python train.py --n_head=5 --rope_base=2350.0 --optimizer="muon_variant" --warmup_steps=200 --batch_tokens=[8192, 16384, 32768, 65536] --train_tokens=87190000 --steps=3762
MLP neurons of a small language model. Each row is named by its layer, matrix (gate and up: input weights; down: output weights) and neuron, and shows model dimensions 0-159. Each number is 500 + 40 x the weight over its row's rms, rounded and kept within 0 to 999. Numbers have three digits each. A neuron's up and down rows have the sign that makes its largest values positive.
After each neuron's rows, "fires after" lists the tokens most often just before its 100 highest values on Wikipedia text that the model never trained on; "fires on" lists the tokens most often at its 100 highest values on Wikipedia text that the model never trained on.

L10.gate201:455529481611441494493403477485524460484470564451563482538431534494458505523539455570515515456539493548559595485521492472518426466477477520546533494561443548437536457468466476474450515466568505503519531476529513485500482501448565520524506524522557504490466554480542488470547477465547537525445487547499542505469519440471555573518523521489468524475450546480422568497545443601487497473452515539537539561542533549477481478406483516490462468509445525463511524460502502465551457443490510
L10.up201:486470495454470513519468476505464496518490484516542517485445493508491513477531560467531563503540485435579440434482500434418470449473503490460536501525515517483578467499530502488434401497514477484525511465512540579439532467489505488482439538587481578459527541441503385521547552429508492535476442442546461527574523461552511441500483456511506512512520495451497504511452479528476454560458552527514538484503519474442452473469504547480515400551497547433426540539444499464442512474451473
L10.down201:458497573544573449528481461541521503494432481517427523582468478488515511486499479516467494443550512453457451478492514585520474488480481443477535471535557524521495519520535478443528527496472525528524392483538614423481523520455502446521479453533446517488485539466456443490493444504486512522480591523496494478482518614476497544523446494494551524490472572540450529506482547481527534370519493403535548493417475528492512496499492534461522541500488503527503529483494434478487456589490466
fires after: " m", ".", " wh", " H", " s", " k"
fires on: "y", "om", " There", " Wh", "ey", "at"

L13.gate390:507504493551509589472480358582478504489529462521545516469465480526519495511495605503488479474485468515539503512545523501426457555498495452502521449491524515447442503553553528583529510528557493366544524523479521456519501457448483549476504456519507492513548548497522566512505491495530470547490564555503434489436472497447512520521495459452465463507499556542453523496545574542497540485530536531520489516507552502482513507495446506407482531472540548500455500533360509489501504459545443
L13.up390:485533467574523550407485426461407517544478461516528524441514507490608562490526574501481456527497482467501445506521523492405590475490482468482502446436520476433462484532550524534504452513539574423531538531546517478503461463458523504468512525453507528492539496557489465497472464505489528448473462552511487590471558491455414520504476514479446558527501505518466523516500510469583565524496552508496575436485467524521516508495539502411455529440473521481461544542513515537496576477508465
L13.down390:471540485498426470447560460492467442477525561454492485562540434547525496514494491498437491489511490487500516570506583504526495534465528517443512469495494467426523475515488461484576483514492440519500526533432464475478508513445493603533493499513551522422467501529463531562540453496432522480453485516432507471513497527482534475564516512591474565532520470446528492462518559528436472574481550522517496514452522522471475594504471548563493459479623515485428585505531464495519554430525468
fires after: ".", "\n", " (", "-"
fires on: "B", " W", "w", " B", " m", "b"

L6.gate387:508482470471544449446559520523510458514497446494530431440510561525506479534531501511445504526501494464489479511527509525560472491509557532503465471444550473496450407568493425405506520494505524468563517496494467480502540507421561521555521464409531502453518572510534495539581533480516431499503479480546498580502440456484579515490503626512501502441481455473530611468480553464472498467457505441471532491475499489428515468523451506450503546481475425552551460513502557478492510513445497
L6.up387:490452556475502457501449505465460503606501490465448452503565532506445490494460427516398493541492460435477519496519542541506475564597625457466487508417455435540509468512524441462501475521520514485492487466524525493515489422454467557522495461483591470425494554487483478558559519527479508501498523522471450479448472512522548463513522516461592480504587478513503451468495470468517491463524538474540513458442604505457526506437494490494513544540496494532491450501518587498458496468489522
L6.down387:500466497497581495527498510440489504465432498467474463492450402502520526476513522561497542517480561524486534504442520516535460484459547493484429487537414429543449499481453538567446462595499508537488504443485485503560575458486550481500469497480523475414540414456505468460552456452497503471485502522494451487427564471456504479498438414512493463435439472538511429505480497507419476511574536521513513471457539444556497450490458520493552474525486513522442517452477501474444543430559535
fires after: " P", " p", "P", " D"
fires on: "ian", "ac", "ter", "and", "an", "f"

L9.gate102:504527544537528425482492432470514505463478510470569446448416478519529500516404537497414553463420522451531501527461533526601532473530477524525494538496474464508468492491505484452557572512445601489448483457492531462473439546487544519562451505463485452499481528588480489557460501458470553511513489451515448583473495455551505502483466521477492510438452424483566448489486464508566435518475502529550530553515518434458550459524488466455482481484480463454447521466517531521560515501500558
L9.up102:472531555505458560505474472508506632545481490512480460426445510486535520491516510472483478516507470431493508471449612586576456496469488561463417539514538443605431505512522461453552515412514520463503501447540513478532470485480531516524419482492427476518480494562527501544550487446451447523515473501515462543472472505502545522446526490498469462459497488511474550510452461435523523476505478517556583535486462486464467465506534520549558565479448472538480461487503505482449537421467540
L9.down102:494495528483492476537495487405486486489467537548488533498482484527525459522582554519496518497525504448475487515546433446528484421557468444491409564457445506517542517480480548504465427511515479507494472497495510517519477496501484551474436542538547532580487524516469462565449549519439559520540499549431465486465529528538534512537477524573431474494562506441566474439562540517525499548451632414567556500505475496434514478513532458546440472510413460495545508456504502473451502519493515
fires after: "ic", " p", " P", "P", "d", "ent"
fires on: "ol", "res", "ed", "ian", "ar", " comm"

L6.gate322:455490546525576608479554536523528489494510454485477559528528400500511498526534598483503530444507484503445462457510443541520526502463441487438487545451602511464566510474502555569524544448481449365530563520524513456521448482445523452451477500473466501492504515510516499526495489490436449477455567511487523497492479486495462517476492473421505482499443535502450527532460503525505467457578532549456516467530511528531405488532463479411530554510534522461525517484563517482519488545545532
L6.up322:492498561511469623495499490498513503483491537533461512528482540476547515498522558500517529467551479570444484533473528491502512438466448498487477550478593512465578581497451570554494534445543515433525534566535553440474451489519478429478490532524478537457522563483476520539513503536420509501420608487517513455499523483470487504520502498340543541470496482451533517513467518471448555516559522471494541480531452468492451472451509464445466537479543515437481533528551474523510544504454482
L6.down322:508509457467357464537457515554529503500568452555448432462476529531524520478555463513440420523587462539475527499445478494503525486432512487597518438499549465442492505548488447508506512449514535519498456453508523525519490483504539555517491534470489514506435470507455546539474469544428553522471463552459492509486522473472498516515436501355504489480506480552507478466524487468446525571542462493520570506550542517565529516476567557510509466537456450553484484528442552514557493499493507
fires after: "\n", " (", " \""
fires on: "M", "B", "V", "C"

L7.gate400:504539519528498539391520524460534491492547540527485486559641459580469551522520531554476487488514504496538543507530545514478502494456524522436526449480527511427503499524554440574569575518486490485486504488527494504442490496512455525519414511497526546459507577466586476550493538561409535479576482520486479547458549455483486468393428462505446467464483495525460564440444531534544517511500498478483482448496525489452502525513493484490504542432545495442563524468514466456517490537530480
L7.up400:543465513597419498554536506481480576572451464486445485544566478456577529512554544482544495549454494484486445538473504500459561541521410435489501455510511459518492500441528544523441503495458535483520492526467447476503419478446459473476479505499424451557495444482542507560547483485526512440465456555516562486423552520489550514461464576458549492496502509492476505526575537487464477478497476526513461501515499406515492496533454463511501519466583563537507452539495412450488554455510505
L7.down400:528474493491530400429489572536547464441593515549504430524500486503472461461523507485450549517446527507475554627452469499486536512476491509445488398570459448462480484447537460497505482463514498474530466491526574515482516536505404513597491468495516539560476481495506528508445553582564492543516480555515433501509500485481511508501569418576513486514518545524489555425501517515499498542505456500504470442470469558483494528500512466511431542469556495504549539500441534505500507436514530
fires after: " (", "-", ".", " \"", "/"
fires on: "M", "A", "B", "m", "S", "W"

L4.gate238:495525479535580507464517498489468591456525475488520401465524497424501523473484500527494456482554477502531479460583481509468483472443474465511558534471408479538489497515461529533591493501481497503478473492517474520486494507434499536476439487498457491522499520523558557539466484503433457505508476543526480513472493485490487464477492580541564503475519479463470673494428493487521532448481538590520533414424472532456525535533508471537499517476533490567444477443506466459511608541442487
L4.up238:458532511565510522497491486488509454524435418468478470500531422502539532501502520482478471516539453495544497523556519543506458493502413509574494492451508525545527516515435544517584507491566461498498480457533513506502511528467510491458439470480388465492557532515484547506473444457426449468437484532475563433430529460522589480517579532500543488492552461465461567461443484464435480498458494555507392408417500498512505452548522505483467489473486528561494493558526493457480501487429540
L4.down238:491493484476387444557501449503550444460479460522573541518532442541515461532521466477532572504521460476481479599456489538449537481479500581585483522443603482500515504494516528516574507483522473458554483497464474480495513496489482414528536469428418528467536512523454500483476533536468469470428528437488567449508570559514485494495516455474581536474550514447451448488469498533472465549538514558516454473431521525570512478533447552511458448516507466521504551536451543496506498515519461
fires after: " (", "-", " \"", " [", " dis"
fires on: "w", "W", "in", "qu"

L4.gate445:459482553452636479585525481522490515465515523560505476503460478506471447572487458483520511492502522508499538494526410567541521495473503518569422489521454486498506466498506533487500541500544425491474487534505478440493574412438505450529477503504528490507486482458530526562490528452509505466497520526429510535476541511456532445468433453520588430489473472504468495565458508515494461539458479486504474499484552453452467457509470574565461487435478555503383527480513477576504498590532434
L4.up445:506473544476598487530502415535516498438603458563470462552484510492493496583468471528517527503526531481518492496539436543552564490432537508495441495543503459460489506523496471563493567500488405495419479454482475490540609424485503437509479512518514447486450446478499525522524523468487524478483484542434498513515519521487537464484481451476600452463479453474531478590459509504485494555494514488507511533475548463483512475516487546545432480434425555463403534515518468548546546450499484
L4.down445:584521458563533529489455543530544466476596473459472505457496526521530549520484569463461502514517502508494483524516588490464560480447509475434497496517530493494506497458507469552456444503466463448449478389453495552522487512541555467466564534457499480521525601519465418455505478440512417548557408527539515491532453530491438525527496556526520556545515479545535542520608485504486545508492497434507455551501489516551478499489534474503451514507540426557523497545477524506538520432441517
fires after: " m", "C", " c", "c", " feat", " l"
fires on: "ount", "itt", " class", "ography", "ast", " sett"

L5.gate225:490507529514596490535504480514468469461543451539460486399489466479491468532435475539452528477515532534471484506565492570491484553534533534510508476442489538494385479455408436507553537516533489476535455497501496490492492466482500526470517498479498462485507564533462455530557507458474554464415457426492532521486516510520558533513452464571569499495485468485465471513487551493470515521523440494443528562522458473396556402456488452578517481460490515534447444529458491551574460510424520
L5.up225:478489450502612496467525481594514499452481495496551561415540472442463462560476483536485500574476500547462541431584525484485451473499554489527477464443497491457474508513454519518526532462462508462479506504490487493513470464390498499440532481549489459469484552494459506490549560421469494464464526492546443522545502557482512497547496481582552423541471504514463492596428454539543524416478510525479469535513477496451478465469533499562450506476494515558458474456522528579552426483466496
L5.down225:489570555561521475473476601537529515474572517476451493422467500501465476502515492519440477461526527485453479492449543485537562505436573500461488493484516522489450473395500500462539520516583560502479474437439479569462533481544477562521514479488505536523523527473469452534495472466411494532435442529492479535457501463506515556557447467526527445471436507413502433491523525532428488595438455481447497469527464510445587519498481507525511516492486491537535454571502406494498509481499528
fires after: " T", " P", "T", " K", " M", " N"
fires on: "a", "ing", "and", "ad", "e", "ake"

L6.gate137:594462416579503507481547568450483485543419549492526495524533477488514532457495494540531436532513505491554460511509514517488508433489517546490501486456563517503491542419438478546433556542614462481521501509554509508534472493500439510515490491550496454462473495539563508503450478489473397446494483519436517531458468473508545566501517557541523468497548588469437593564465503508493475539453450503521539499464520478475495500544472433525474530440460482484489529552562513440427488475545537
L6.up137:505490468531531584448531491430505525489449470494486518482613481551503489473555547465547466478508542539582548540479497525476489540503527499468545511487535595438477504489481480535526478470515435465499496480569469524485517488536556529449533513482459574487450527506545501516499466521365547451492526551488484521395498484417481429518443479449473441451485453465447516483509532483514458420546532449558431516473492467441483526470539505528451515517526558486519488513469478542571568457527481
L6.down137:591497442552530555438432502603523418533574545483457482468504434566459463492547517504490520477536495484505476568468424502520470415470508543479530511495527483521488540516470437459480505468515506469519560549457497479466466438500477600542510476523531480511451490489447491452460484511447472523502447545522469499562492541518506427451592380469530523484502468468394520490467446475495530511553513521476505473465471533458460568500484485474483520471508527486571494568505504507493578517506487
fires after: "\n", " (", " \""
fires on: "A", "S"

L5.gate266:475487475566547529462477534513469460476433520518519607442515512464499475547473467525417468590501486527559479469559552420534444483534561507518477471417516469419477449487456508509560481465458521511494478467453456461594499545463536496483499571530469445474501546562575576522521504462385526456507536524596513514454481503512501492479485545500517469478496565504483460478507508512527554572448542470521536532476492476485490505446568479533464463514564483480493524440460511476477563509475491
L5.up266:490573465587524484404486570488470535502433479512523533392516480418437459554444525487507530490479482439552465511519519407463447508497546438507452506510532491467515474492436451493557534547509458536528538554456520541520515487504435533483544521584482525515492549604515532554564471465525560510463461550446494534500504536473477478506512447517537535453479487460465488530497470531493531513467525463487549581448467547462499472505544510607480465529534528508446500499457544463486567462495503
L5.down266:512560465584503483493463574475538519537493477465494520423480492462429515521499487537455482547510464501557450574428464455491484478407484547397498489506554468529481440535529451494480499508512538511466461482359478495506556501509549515511526476560515470522462528553525523453539520499508497538474450478459517560482532479516528509505500424461578481458470510428498516527506478560454462497493511500472548528445475517462489388499490446508440476469519515541463549546523455522462608427545493
fires after: " T", " t", " P", " K", " \"", "T"
fires on: "a", "an", "ake", "u"